Weights of a small GPT-style language model, trained from scratch on English Wikipedia: width 160.
MLP neurons of a small language model. Each row is named by its layer, matrix (down: output weights) and neuron, and shows model dimensions 16-143. Each number is 128 + 32 x the weight over its row's rms, rounded and kept within 0 to 255.
Before each neuron's rows, "fires before" lists the tokens most often just after its 100 highest values on Wikipedia text that the model never trained on. A number after a token or word is its count.

fires before: "," 16, "." 16, " on" 7, "–" 6, " and" 5
L7.down102 [118 126 109 147 138 129 119 178 170 166 173  83 131 136  92  93 165 120 119 132 165 173 140 135 129 114  53 120 153 105 107 150 156 192 167 143 122 128  85 171 123 138 169 101 134  72  71 210 116 115 113 147 105 146 113 105 110  67 108 128 204 157 132  84 145 138 135 145  69 150 146 156 154 135 170 122 214 166 165 117 156 138 148 176 119 131 108 125 153 156 113 148 115 104  82 129  95  79 175 163 178 132  87 155 120 133 143 103 127 157 191 116  42  80 135  98 143 118 109  66  91  86 124 135 138 105 152 128]

fires before: "9" 22, "8" 13, "7" 12, "0" 11, "th" 8
L2.down546 [109 106 138 108 174 103 144 127 165 139 138 162 105  80  74 107 121 119 164  79 115 110 170 166  59 134 164 114  75 112 161 111 147 158 137 158 141  79  72 132 171  87 143 187 147 139 158 202  69 118 123 159  93 150 130 130  65 164  95 152 133 135 124 106 137 186 135 130 192  84 137 163 177 105  76 118 117 157  98 133 188  89 125 166  87 130  63 166 100 160 147 131 137 151 145 113  99 117 164  96 133 157 127 140 102 106 131 135 196  90 113 130 166  62 131  91 164 146 155 103 112 143 192 172 127 150  95  95]

fires before: "9" 17, "8" 15, " the" 11, "0" 10, "7" 7, "5" 6
L4.down510 [116  74 125 145 106 125 156 143 141 106  85 191 136 100 134  93  53  90 141  58 134 126 146 100  81 138 154 123 138 112 165  82 165 103 140 129 124 168  73 152  80  97 116 126 101 105 172 130  81 102  72 164 132 104 119 125 149 123  96 103 145 147 117 101 189 137 168 101 148 119 147  83 144 216 118 188 176 103  93 140 140  95 143 122 138 117 147 161 170 157 101 136 109 174 196 141 185 105 126 118 128 154 128 162 141 159  87 110  87 161  99 156 139 123 105 159 173 152 136  85 119  93 220 151 153 111  61 110]

fires before: " |" 46, " pm" 8, " " 7, "0" 6, ")" 5, " season" 4
L7.down612 [146 116 133 146  95 117  74  92 140 164 174 142 110 142 157 129  81 117 183 141 133 166 143 178 146 105 156 102 136 119 132 130 133  77 157 126  68 107 116  95 133  86 160 110 171 182  82 132 156 164  79 109 134 137 175 152 138 121 142 115 118 158 165  94 107  67 101 136  43 161 160 120 136  67 114  88 201 147 118 144 125 117  75 145 124  87 172 101 146 123 123 107  70 158 107 176 110 111 129 120 163 106 137 167  84 120 164  88 114 159 147 108 115  85 141 130 119 170 152 157 126 192 174 158 198 122 121 126]

fires before: "s" 73, "ed" 11
L7.down486 [145 160 167  37 117 109 121 144  67 142 185 112 109 146 109  77 145  93  92  90 118 112 138 137 131 186 119 125  85 104  93 139  98  76 124 114  86 128 174 131 108 133 129 125 176 160 103 139 152 137 118 146 155 138  81 153 165 173 144 129  60 125 115 162 139 131 157 100 106 121 136 161  78  93 125  86 122 124 137 143 126 143 175 150  96 197 118  91 136 109 158 230  97 171 151 106 150 107 123 127 115 122 177 152 131 155  83 148 146 185 147 133 165 172 145 109  53  92 161 141 154 100  96 153 145 102 178  70]

fires before: " |" 61, "." 6, " " 4
L4.down581 [102 144 114 139 168  98 165 178 123 118  95 113 113 145 117 155 102  91 160 129 100 122 112 125 107  91 145 139  95 133  88  89 128 150  79 167  50  94 210 176 129 161 157  86 166 129 100  98 107 149 129 176  62 140 128 144 104 118 181 150 126 194 113  89 134  45 113 169 155  95 114 118 148  84 139 116  85 150 143 163 145  81 163 165 122 108 123 154 172 148 117 103 179 131 150  93 105  85  95 155  84  98 128 141 108  93 115 117 176 114 134 111 180 154 173 135  73 111  77 146 144 111  95  82 110 129 191  84]

fires before: "s" 44, "ed" 12, "es" 4
L7.down491 [118 132 125 117 173 150 143 144 114 115 167 155 141 144 108  84 114 163 132 129 123 135 107 138 172  90 133 105 172 157 132  83 142 108 150 201 102 110  97 167 158 134 122 158 145 174  80 143 150 176 128 115 162  59  72  96 124 147 109 181  85 168 103 123  72 149 106 118 154 150 134 162  84 129 101 119 120  78 137 117  95 114 146 151 171 199  89 140  75 121 182 167 121 168 161  91 132 100 100 129 102 120 133 129 120  74 147  72 111 104 148 192 146 228 190 125 130 121  83 102 124 128 125  91 110 175 130 140]

fires before: "\n" 84, "9" 4
L2.down65 [ 99 112 107 145 124 156 211 162 124 177 134  75 115  89 161 129 204 100 109 114 142 156 157 152 112  76 133 111 141 133 162 148 191 178 156 134 144 113  56  89 138 104  47 179 169 100 174 111 125 191 177 159  61 124 126 134 144 179 130 125 148 155 172 123 178 146 135 136  93 125  57 127 129 114  94 112  89 133 168 151  92 138 119 158 142 102 136 102 148 144 155 150 178 134 112 144 154 123 182 169 120 149 102  78 109 126 202 156 101 179 135 132 117 152 105 127 130  91 141 119 124  98 144 110  95 168 126 116]

fires before: "0" 16, "2" 11, "3" 11, "4" 11, "6" 10, "5" 10
L7.down221 [ 79 119 159 121 158 148  85 160 141 167 131 185 112  95  94 155 103 197  96 114 114 120 121 131 134 137 149  86 122 136 145 132 122 163  69 146 131 147 132 141 129 162 130 143 118 118 129  96 103 126  92 109 178 122  77 112  39  99 105 148  98 124 134 102  82 106 132 132 147 105  87  77  93 128 131  71 113  80  98  46  90  76  99 101 100 154  95 138 119 109 153 146 126 183 200 147 116 146  91  91  86 183 171 119 137 120 148 198 142  88 108  94 147 182  84  93 128  86  81 136 146 123 152 131 156 154 169 112]

fires before: " " 53
L4.down189 [141 150  61  54 155 120  97 120 120 130 113 159  77 141  79 153  73 174  76 127 111  91 162 131 126 108 135 131 142 182 138 117 180 103 146 112  98 106 104 126 146 125  78 121 129 160 153 124 128 162 164 122 108 129 155 103 133 137 112 122  79 137 148 152 129  71 121 137 111 100 153  90 158 107 141 123 110 124 126 162 144 101 159 120 136 120 134 157 183  91 142 115 165 152 137  94 180 111  94 108  78  86 117 155 115 151  77  62 149 137 147 108  55 189 186 202 103 108 144 116 134 170 153  83  99 172  87 146]

fires before: "\n" 30, " in" 14, " to" 10, " by" 7, " on" 7, "," 4
L2.down267 [115 150  74  95 136 128 161 107 173 114  56 117 127 136  99  98 144 203 145 108 122 131 125  88 145  91 101 103 180 152  61 106 175 170 142  33 145 111  62 168 139 137 116 118 115 186 114 160 137 191 120 142 139 155 128 123 146 105 123  98 159 120 136 154 147  59 181 156 103 113 114 136  85 201 174 111 138 143  62 152 135 208 134 119 142 124 128 119 180 117 184 122 101 107  99 118 187 105 108 116 111 130 136 131  90 114 130 160 137 122 129 148  91 204 133 184 118 135 162 120 102  95  85 114 108 183 114 166]

fires before: "0" 29, "1" 25, "2" 21, "9" 11, " |" 5
L2.down375 [101 111 154 100 123  76 112 170 155 144 159  55 144 149 119  59 111 156 172 134 104 133 149 140 109 131 155  79 134  74 155 147 142 101 167 138 105 141 109 123 153 122 177 146 111 133 162 165 175 149  87 131 117  84 164 121 102 163  95 123  79 192 137  92 131 122 166 123 123 132 123 138 163 141 145 131  97 139 167 149 151 117 111  89 149 103  83  93 168 142 137 129  77  80 166 153 118 132  61 115 150 139 154 121  62 181 119 103  66  98 129 165 175 116 103 161 139 177 196 123 153 114 149 114 119 150  56 134]

fires before: " " 66, "," 4
L4.down165 [123 178 112  84 159 116 108 146 101 110 173 150 164 116 182 179 103 158 118 160 118 106 156 161  74 143 121  42 164 164 132 138 121 148  75 121 104 116 125 133 107 148  93 104  93 183 148  83 136 100 178 146 127 147 127 116 220 168  69 123 163 112 121 169 112 190 133 135 153 108 147 120  99 128 191  72 133 128 143 109 141 131  90 112 111 152 160 129  92 150 109  80  74 155 106 150 141 183 141 124 106 113 135 118 114  87  98 156  65 130 101 134 149 180 164 169 163 125 119 167 115 161  59 120 133 159  94 127]

fires before: " " 54, " |" 7, "s" 6, "0" 4
L7.down309 [144 119  84 165 181 190 131  97  78 112 167 127  91 125 112 128 122 111 100 132 120  94 133 157 144 158 140 162  86 119 113 118 134 154 148 157 176 113 178  16 117 136 107 103 115 128  45 103 128 117 116  74  83 127 177 118 101  96 124 161  84  93 143 144  84  84  81 105 165 133  96 119  81  99 132 125 156 208 133 124 146 131  67 141 148 128 119 116 141 141 117  76 112 136 155 174  97 123 158 128 135 137  91 146 173  93  99 167 153 170 146  79  88 132 118 114 131 101 167 146 164 146  83 109 139 119 157 136]

fires before: "-" 47, "\n" 17
L7.down335 [175 112  73 127 120 180  79  93 158 164 103 127 193 213 116 109 157 186 101 190  89 141 188  88 104 154 171 115 121 137 124 101 115  97 169 154 149 147 108  40 139 160  90 125 133 154 127 152  97 162 136 122 147 120 122 171 159 164 195 110 123 181 112 109  98 107 141 119 173  75 165 118  73  80 119 140 186 115 120  76  91 102 106 138 152  32 111 171 141 120 142 173 165 130  89 121 152 108 126 134  86 148 108 136 115  90  54 143 119  84 110 150 145 101 135 122 121 162 129 145 142 107 113 114 149 138 145 126]

fires before: "." 22, "0" 13, ")" 12, " (" 7, " |" 7, "1" 6
L4.down235 [184 160 128 158 110 143 104 117 152 132  97 129  97 164 130 122 130  48 161 151 154 119 101 200 115 153 151 160 109 145 131  82 113 149 179 140  87  59 140 110 110  80 174 168 131 141 109 144 120 160 176 147 125 119 145 116 152 122 154  70 144 133 129 114 130 194  87  79 125 117  76 132 175 106 122 176 158 207 131 144 174  75  70 156 103 122 114 119 130 145 128 120 155 139  67 123 171 116 145 106 142 164 128 139 183 109 187 137 138 139 110 102 131 110  66  85  77  98 196 107 101  57 101 145 167 109 128 105]

fires before: "\n" 45, "." 15, "," 13, " and" 4
L2.down106 [ 92 147 107  91  69 114 176 139  76  81  83 185  66  95  96 140 159 127  71 156 126  82 161  84  87 124 159 119 135 149 192 145 139 113  73 113  86  95  74 127  91 155 152 148 101 167 113  95 111 103 153 100 120 125 112 135  77 131 119 156 115 102 149 141 123 195 140 173 115 149  90 164 134 118 112 124 126 165 163 151 102 178 157 112 134 118 151 106 122  77 197 104 142  99 127 178 131 135 166  99  60 133 119 148 201  97 154 143 117 120 125 169  53 164 142 139 125 134 163  99  92 175 156 143  88 158 147 138]

fires before: "ed" 30, "ing" 17, "s" 9, "es" 7, " of" 7, "ion" 6
L2.down334 [117 123 111 100 153 136 126 131  96 155 149  81 131 106 124  79 132 109  98 106 150 125 103  88 164 172 139 102 135 113 162 177 183 127 151  97 122 150 150 101 136 149  95 132  61 120 120 117 164 141  74 139 141 114 180 108 144 124 124 170  86 127 112  94 157 188 138  76 151 112 127 130 144  80 127  79 176  59 115 127  90 157 194 158 216 134  54 158  83 121 114 196 156 133  98 147 142 130 100 108 159 121 144 115 192 161 111 104 128 120 151  69 157 120 143 202 110  77 123 139 157 154 171 113  69 143 109 150]

fires before: "\n" 89
L4.down532 [108 113 116 159 153  95 133 114  92 115  83 162 141   8  93 131 137 146 144  72 125 119 119 136 131 102 142  73 172 133 179 139 163  77 121  91 114 131 130 119 148 107  60 137 117 101 185 151 160 109 181 141 127 137  87  84 129 107 111 132 138  91 179 145 114 153 103 146 113 143  98 145 170 108 108 134 119 169 154 165  91 118 141 148 158  96 159 148 190 149 164 123 135 160  96 138 139 151 147 117 111 103 114  86 176  94 213  81  95 153 153 141  88  61  72 119 177 153 161 138 126 159 103  79 153 166 143  91]

fires before: " by" 21, " in" 16, "." 11, " to" 10, " on" 4
L2.down514 [135 181 132  89 146 108  67  89 137 177  65 172 141 121  83 116 152 211 113 145 110 113 136 152  66 146 142 106 119 149  97 156 176 124 121  60 124  80  60 185 113 178 105 137 143 149 113 185  85 121  99 142 133  73 171 169 116 112 116 149 173 166 132 156 197 183 127 147 120 126 129  98  87 181 112 115 122  95 112 148 107 124 158 123 116  98 131 137 164 139 177 133 159 147 105 140 201  72 132 133  34 139 140 133 151 116 132 153 195 161 111 133  84 117 120 191 142 118  68 206 125 145 142 148 138 155  95 141]

fires before: " " 63, "," 8, "." 4, " to" 4
L2.down484 [149 167 140 144 130 170 158  93 119 107  73 177  93 126  97  95  36 139 169 124 126  99  88 122 108 127 139 100 124 158 129  98 153  94 149 176 133  89 114 128 132 144 116 125 103 172 141 124 123 138 115 173  96 135 101 104  89  88  73 130 102 122 107 143 139 100 125 116 147 145 114 133  97 116 192 158 146 152 128 117 146  67 168 154  86 151  95 104 149 121 108 136 141 126 113 120 158 165 173 222 139 112 137 147 110 135 102 101 142  74 155 131  70 140 150 147 150 166 194 126 166 127  78 100 147 164 176 178]

fires before: "ed" 15, "s" 14, "id" 13, " of" 10, "or" 4
L2.down175 [135  82 149 130  67 132 133 125 127 220 124 145 120  55 104  85 119 105  65  95 126  52 104  79 181 137 140 111 147 133 124 115 178 165  90 117 155  91 170  71  72 163 143 120 106 123 155 182  73 111 149 166 165 140 140 128 110  80 113 196  64  83 118  95 101  98 143 155 116 134  92 111 102  94 145 106 105 106  79 156  84 186 161 162 120 116  73 186 172 121 113 166 118 184 129  89 177 137 149 120 145 109 110 121 120 149 154 116  85 164 130  92 121 187 108 108 151 125 158  95 133 159 130 168 130 123 164 122]

fires before: " in" 13, " by" 12, " to" 11, " place" 9, "ed" 7, " on" 5
L2.down412 [112 170 133 116 122 110 111 107 111 151  86 109 153 123  93 176 154  84 219 152 110  78 147  86 150 135 123  98 130 115  78  88  96 159 113 172 144 174 117 141 149 135  74 165  97 143 112 100 136 203 119 131 178 102  96 136 116 139 146 158 176 159  74 101 173 146  72  90 117 161 108 146 147 148 132 103 143 109 118  66 177 110 117 188 142 166 106 101 149 114 161 143 152 173  86  99 152  93 181 150 111  92 165 130 130  80 135 143  82 124 107 156 191 141 106 115 149 141 148  49 103 140 139 169 158  68 111 112]

fires before: " " 52, "0" 10, "," 9, "2" 6, " |" 4
L2.down22 [156  66 134 136 120 133 114  78 147 156  96 143  84 169 112 140  74  95 146 163 129 126 186 137 105 164 145 118  39 115  87 111 135 106 109 142 135 159 121 111 147  96 102 202 109 113 103 163 121 159 108 137  74 132 111  99 132 152 127 110  98 116  74 150  69 143 117 113 127 151 195 182 114  91  85 131 131 145 120 123 176 150 166 127 111 172 135 119 220 135 141  93 148 158  88 133 120  73  98  99 134  87 173 133 135  98 100 156 118  82 128 124 102 211 170 131 128 189 116 170 127 168 191  88 164 173 107  64]

fires before: "." 36, ")" 13, "," 6, " " 6, " |" 5, " m" 4
L7.down562 [130 125 122 171 116 139 142 127  88 172 152 184 166 120 155 131 157 174 167 138 129 188  99 166 121 127 155 155  87 109 130 183  82 156 178  88 110 105 102  99 178 151 137 149 179 108 139 120 126 164 149 135 152  98 129  67 150 102 138 119 116  75 174 125  89 156 111 101 123 147 157 164 129 152 136  76  49 129 168 133  81 159 160 141 102 106 120 121  62 115 164  86 170 130 113 155 118 108 119 135 153 121  94 189 152  63 162 108 103 148 109 126 125 121 107 170  80 146 111 122 124 102 130 177 100 124 136 115]

fires before: " " 42, "born" 6, "1" 4, "The" 4
L7.down601 [110 165 129  90 155 117  69 147 115 154  83 122 102  14 159 100 126 136 139  86 120 139 124 132 147 121 126  90 141 139 152 141 158  52 135 148 146 134 124 158 150  95 163 125  89 106 103 109  79  85 125 125  85 132 116  49 120 148 171  46 126  32 119 153 117 165 141 122 126 116  81 121 149 160 132 163 111 162 139 181  82 150 127 187 103 154 177 129 103 132 112 108 114 144  97 138 145 138  88 101  86 145 136 117 125 164 159 103 160 138 117  90 191 117 102 105 112 173 106 157 140 129 110 171 137 184 115 154]

fires before: " |" 28, "n" 17, "," 8, " and" 6, "." 4
L2.down279 [154 187 166  70 154 133 119 149 140 158 136 126  92  72 107 144 124 127  75 130 107 125 122 119 124  77 168 172 112 159 169 112  13 105 136 135 161 153  80 147 129 138 158 171 139 111 137 157  88 120  84 153 172 132 117 152 140 121 131 146  90  98 118 166 149 158 147  93 150  65 164 177  49 123 156  92 144 156 132 125 122 123  85 159 105 145 140 127  94 109 156 171  89 129 145  92  64  84 220 151 197 111 146 189 128 107 141  89  93 109 180  93 117 138 123 171  99  70 164 105 144 152  91 134 132  95  97 148]

fires before: "\n" 40, "---|---|---|---|" 16, "." 5, "," 5
L2.down217 [140 142 119 137 215  80 132  72  88  69  72  98 182 110 158 184  84 153 182 144 151 147 151 150 165 157 127 125 112 131 121 118  23 124 102 145 163  94 130 128 103  97 180 122 110 138 150 138 112 140 131 103 155 176 133 153 175 114  96 125 151 136 126 158 107 152 131  95  89  98 122 143 175 154 118 104 162  99 105 132 134  94 163 137 107 171 121 111 160  60 179  33 148 103 119 155 163 135 133 143  60  97 110 100 160  87 140 140 149 160 135 167 142 138 100 127 123  61 135  84 170 133 115 121 133 141 112 126]

fires before: " " 92
L7.down573 [127 157  86  95 105  92 106 153  82  54 121 145  96  83  93 161  92 158 158 150 142  71 118 147 162 147  95  45 131 104 103 108 161 113 184 149  81 134 129 101 124 114 162 153 152 209 156 117 115  55 111  76 117  70 162 136 109 169 107 151 106 132 139 183 116 156 139 143 129  98 114  95 145 167 173 173  51 128 135 173  89 149 114 150  91 158 150 123 106 142 116  86  88 154 133 194  92 122 108 108  87  75  87 155 146 118 102 137 102 127 152 158 135 113 142 163 124 122 105 122 158 185 168 154  65 142  95  69]

fires before: "0" 12, "8" 9, "4" 9, "9" 8, "6" 8, "5" 7
L7.down626 [116  85 140 158 152 102  98 182 170 121  81 133 103 132 100 117  78 131 125 152 141 112  63  96 167 154 131  86 123 115 159 106 122 116  98  98 195 198 162 144 129 146  91  57 137 144 152 135  87 124 142 153 146  67 129 140 202 114 161  72 126  93 107 144 131 142  59 132 127 124 108 118 103 144 139 129 138 154 125 125 125 184 129 184 110  79  91 130 118 126 124 131 147 182 110  88 129 152 182 165  99 148 135  97 120 139 128 179 167 169 145 102 109 221 120 151 162 161 126 129 144 148 130 138 132  35 115 105]

fires before: "ed" 31, "ing" 10, "ation" 9, "ment" 8, "ance" 5
L7.down44 [140  45 136 127  76 130 114 115  72  98 160  92 111  96 150  90 137 138 101 126 147 149 117 103  96 148 133  75 125 109  85 124 169 128  94 138 113 171 143 152 152 126 129 139 149 151 126 169 125 112 134 120 112 190 159 100 109 109 139 191  56 169 140  76 177 116 174  70 114 125 103 124  54 155 165  92 141  91 139 143  43 202 162 138  82 132  96 157 125 132  93 143 124 147  81 150 106 143 130 106 126 156 112 101  86 194  97 134 177 107 151 120 104 131 180 168 120  88 162 103  68  92 166 103  91  73 107 142]

fires before: "\n" 56, " (" 5
L2.down128 [144  79 122 164 108 171 135 150 139  73 144 150 117 158 151 144 149 131 173 124 125 165 117  86 148  99 130 174 127 109 181 120  79 102 161 173 117  98 127 103 149 178  40 172 142 140 173 128 115 124 162 152 115 125 112  71 118 136 129  61 116 152 108 138 152 115 116  77 166 107  88 110 119 130 145 145 176 169 160 120 123 132 139  94 137 132 153 149  52 161 123 137  45 145 138 159  94 135  37  82 125 182 144 128 106  92 100 143 136 163 140 145 171 182 101 175 107 152  70 148 151 109 148  85  95 119 105 142]

fires before: "\n" 52, " |" 4, "°" 4
L4.down293 [142 128  95 131 165 132 127 142 171  88 105 153  80  21 126 101 164 108 103 133  93 121 107 136 116 110 139  90 134 171 122 109 184 125 124 107  93 149 111 166 137 119 131 140  97 119  86 153 188   9 135 154 137 147 167 127 200 132 157 146 101 117 105 184  78 147 138  81 109 111  87 141 138 169  77 106 153 138  82 153  82 123 122 194 136 147 121 196 140 160 137 100 104 132  79 189 128 146 152 137 162 141 158 171 134 154 188 108  71 131  77 139 104  95  99 118 138 119  99 115 146 145 133 131  77 130 132  76]

fires before: " |" 42, " " 11, " Dark" 9, "." 9, "," 5
L7.down76 [114 135 134  74 145 153 180 148 141 160 134 152 130 177 140 102 125 130  99 124 138 128  79 119 123 144 139 169  55 160  65  96 102 165 169 189 155 130 181 171 100 150 139 128 137  92 132 155 148 109 138 138 120 154  97 131 116  87 163 166 128 182 132 181 146  89 121 118 154 130 153 129 103 159  87  83 123 189 104 131 155  40 109 129 102 118 120 179 209  87  76 153 153  47 170 170 112 151 127 164 127 127 142  98 136  78 152  85  78 101 131 115 156 114 118 131  72 143  91 111  97 115 118 201  92 138 118 130]

fires before: "0" 16, "." 12, "-" 7, "th" 5, "3" 5, "t" 5
L7.down592 [163 122 125 135  93 118  94 125 189 111 229  98 141 175 121 134 180  83 142 159 162 108  89 105 150 140 148  88 151 113  78 110  97 106 103 158 128 109 158 125 144 173  87 157  91 133 204 145 133 182 131 133 123 130 128 144 136 140 167 104 117 118 118 135 112 169 120 137  73 124  27 133 116 117 115 108 138  60 112 176 120 132 100 140 119 162 119 100 138  74 116 189 112  93 108  76 155  66 163 116 120  45 112 169  78  95 159 101 123 193  59 172 144 135 190 127 116 123 141 128 138 103 147 121 178 125 108 177]

fires before: "," 29, "." 27, " and" 9
L7.down437 [109 157 112 112  29 210 185 157 112 172 154 153 149 109 104 130 116 149 122 144 147 150 127 137 144 143  90 126 110 199 130 136 163 130 183  89 103 161 118 123 141 110 102 122 167 124 113 124 121  67 137  67  85  72  54  93 130 190 139 108 168 134 149 176 123 142  89 125  84 156 145 144 135 185 111  75 109 133 104 108 196 127 127 110 109 131 113  98  59 157 171 145 143 135  87 172  87 103 149 123 167 149 108 122 154 125 174 129 141  96 126 158  89 160 125 118 151 146 148  75 129 128 177 134  68 148 148 118]

fires before: "ed" 17, "s" 16, "ing" 9, " a" 7, "e" 6, " the" 5
L2.down606 [113 156 149 157 112 108  91 138  65 116 162 140  90 116 104 109 135 148  99 142 190 123 176 113 140 168 104 116 136  81 145  96 108  95 125 169 112 101  92  90 145 101 100  93 143  84 123 121 144  54 183 174 156 154 182 156 189 177  85 108  95 110  79 134 104 124 162 100 115 160 141  97 175 131 101 127 142  62 161 110  82 157 115 143  90  98 118 145 131 133 145 121 165 130 131 172 102 124 183 155 137 211 159 126 114 137  95 160  98  92 185  65 135  84 132 168 149  65 130  75 104 187 112 150 114 130  81 144]

fires before: ":" 31, "\n" 16, "–" 10, "." 8, "," 7, " by" 7
L4.down217 [121 107  92 147 136 130 139  82 135 116 111 135 121  99 130 146 110 128 151 170 121 174  70 120  68 196 151 100 150 140 155  83  75  89 121 103 133 121 119 170 158 204  82  86  82 167 121 172 109 138 177 141  91 127 172  80 116 121 139 210 106 150 115  93 117  74 164 127  95 115 156 172 157 190 171 124 146 142 206 151  99 116 116 144 111 130 104  89 197 107  70  73 123 147 153 136 134 129  96 116 152 145 174 108 137  96  94 168 130 135 162 103 150 116 140  91 119 114 123  97 132  75 116 120 162 157 104 135]

fires before: "2" 58, "1" 39
L7.down260 [112 148 161 131 147 116 118 109 115 193 113 144  89  98 159 154  88  73 150 157 141  89 149 133 145  71 160  84 134 169  64 109 187 126 131 140 118  98 148 103  99 144 129 158  81 113 147  84 148 141 101 109 128 157 110 116  98  82 100 139 105 126 165 129 140 120 160 113 138 129  79 154 150 136  98 182 138 142  98 109 169 140 140  47  49 118 126  92 168  84 151  98 126  86 154  98  84  95 116 113 110 187 179 177  57 101 120 140 122 115 107 123 108  78 139 123 164 165 115 156 191 101 154 132 110 111 142 111]

fires before: " |" 62, "." 21
L7.down419 [ 92 148 123 114 112  82  97 151 153 108 148  54 171 117 209  98 122 159 143 145 152 133 117 158  80 140 133 168 142 147 113 138 109 118 132 143  92 142  81 131 190 124  77 152 119 132 128 131 120 129 106 162 118 114  69 192 151 192 202 110  61  80 111 123 144  95 116 151 109 169 106 136 178  81 116 164 134  77  90 179 146 139 122 107  62 116 120 136 141 107  57  69 158 143 137 153 141  73 108 131 150 113  79 107  87 102  81 135 173 163 138 186 161 128 162 150 113  82 150 150 170  66 135 125  59 142 131 111]

fires before: "," 26, "." 18, " and" 8, " by" 5, " he" 4
L4.down322 [104 120 157 111  74 108 128 136  83 114 117 140 131  56 113  95  90 198 120  94 146 101  95  82  71  71  88 115 134 158 118 139 160 116 123 137 131 156 125 148 174 199 127 140 167 127 142 132 102  75 211 132 156 193 146 157 130 134 168 158 114 131 137 136 161 195 182 130 163 124 181 143 127 119 107 130  71  91 131 191 107 135 157 168 141 134 136 106 107 111  63 109 137 156  94 158  54 132 112 152 106 117 151 140 151 142 114 112 131 116  98 177 165 127 149  56 114  79 151 148 120 119 222 164 102 105 162 138]

fires before: " |" 34, ":" 18, " /" 18, "s" 5
L2.down387 [127 113  99  71 147  76 155 136 156 148 147 146 148  80 129 171  72 199 101 129 100 139 162 164  68 152 149 103 147 178  74 117  87 129  79 132 144  99 135 153 120 124  99 182 121 148  89 114 151 103 167 120 140 137 136  91 143 116 179 156 132 113 120 177 124 137 132  83 138 131 209 116  97 144 131  70 145  80 124 152 128 130 157 102 147  55 142  85 125  85 154 133 164 119 175 119 124  89 115 103  44 130 108 155 157 113 180 132 161  79 141 208 128 122 155  72 114  76 129 145 109 149 106 128 121 173 131 120]

fires before: " (" 45, ")" 33, "\n" 10
L7.down105 [144 160 153 133  91 125 142 102 103 167 120 141 194 129 175 118 148 155 143 121 115  99 163 147 137 163  85  98 116 151 124 122 135 122 140  68 127 100 160  48 127 102 147 109 122 165 113 114 137  84  86  99 106  75  92 158 108 156 108  95 165 139 111 163 125 159 129  61 130 130 153 143 108 142 100 164 121  93 129 154 155 115 134 153 110 101 107 120 151 137 141 150 145 156 108 171 129 112 108 169 190 164 110 134  86 201  60 124 146 125 144 150  78 134 170 109 129  95 167 115 119 186  97  95  86 162 135 123]

fires before: "." 25, "," 21, "s" 11, " and" 6, " to" 6
L4.down573 [ 79 180 151  73 106 100 203 123 150 113  89 153 149 125 154 161 101 144 157 125 129 120 100  94  97 161 165  89 108 102 113  74 126 141 137 155 154  81  86 149 137 128 121 168  31 159 111 143  79 115  68 135 116 121 124 133 107 117 153 122 108  90 126 190 158  89 153 129  90  52 173 122 123 131 156  19 165 172 156 108 138 156 120 138 123 150 114  78 153  99 106  79 156 141 138 145 112 158 161 138  74  52 146  75 117 121 135 159 110 106 160 111 131 120  83 130  85 103 169 152 105  97 147  88 183 191 171 183]

fires before: "1" 27, " (" 19, ")" 18, "\n" 8, "2" 6, " /" 5
L7.down376 [147 121 138 133  57 100  57 123  69 168 132 141 157 164 162 137 158 103 110 150  98 116 106  93 138 157 113  99 126 151 195 123 167  84 135  67 180 160 181  81 146 118 161 158 127 166 126 140 131 100  98 102  86 145 130 141 137 173 152 173  87  63 127  86  93 125 182 101 102 138 194 170 192  93 110 154 157 146  72 154 126 145  82 126 150 127 127 150 158 110 144 130 138 102 130 139  62 124 134 147 140 121  94  74 187 180  51 151 136 172 130 108 154  80 198 120 155 141 139 141 143 122 118 107 114 128 154 114]

fires before: "0" 42, "9" 9, "s" 7, "6" 4
L2.down587 [131  62 135 164  92 100 191 187 130 138 125 161 102 162  71 181  67 179 134  71 143 153 117 149 124 125 141 139  75 122 135 127 123  79 140 107 119 204 134  87 142 158 121 152 128 158 128  84 150  63 116 158 123  88 158  39 119 107 112 130 114 143 143 153 138 114 113 142  89 122 102  76 109 126 180 160  81  77 130  94 142 150 155 172  64 130 115 187  44 147 109 124 125 119 131 132 155 139  98 175 117 123 111 131 120 165 169 114 113 107 134  85 158  69 111 138 152 126 134 141 170 177 133 145 134 107 165 126]

fires before: "," 22, "." 18, " and" 11, "0" 4, "\n" 4, " to" 4
L4.down426 [105 115 155  98 148  53 127 111 127 126 142 145 115  65 160 155 110 110 134 100 155 136 123 145 124 143 179  85 138 102 131 129 114  71 160  95 101 111 155 160 114 180 121  90  71 134  77 116  90  96 125  97  92 200  90 115 128 110 169 212 170  94 150  96 121 157 147 112 102 186  74 135 127 162 134  41 162 154  96 122 127 163 125 135 139 163  85 139 182 129 114 127 141 161 141 155 104 110 146  74  98  86 180 100 129  45 126 125 131 123 169 114  65  99 138 153 110 104 160  61 125  99 131 130 123 121 150 167]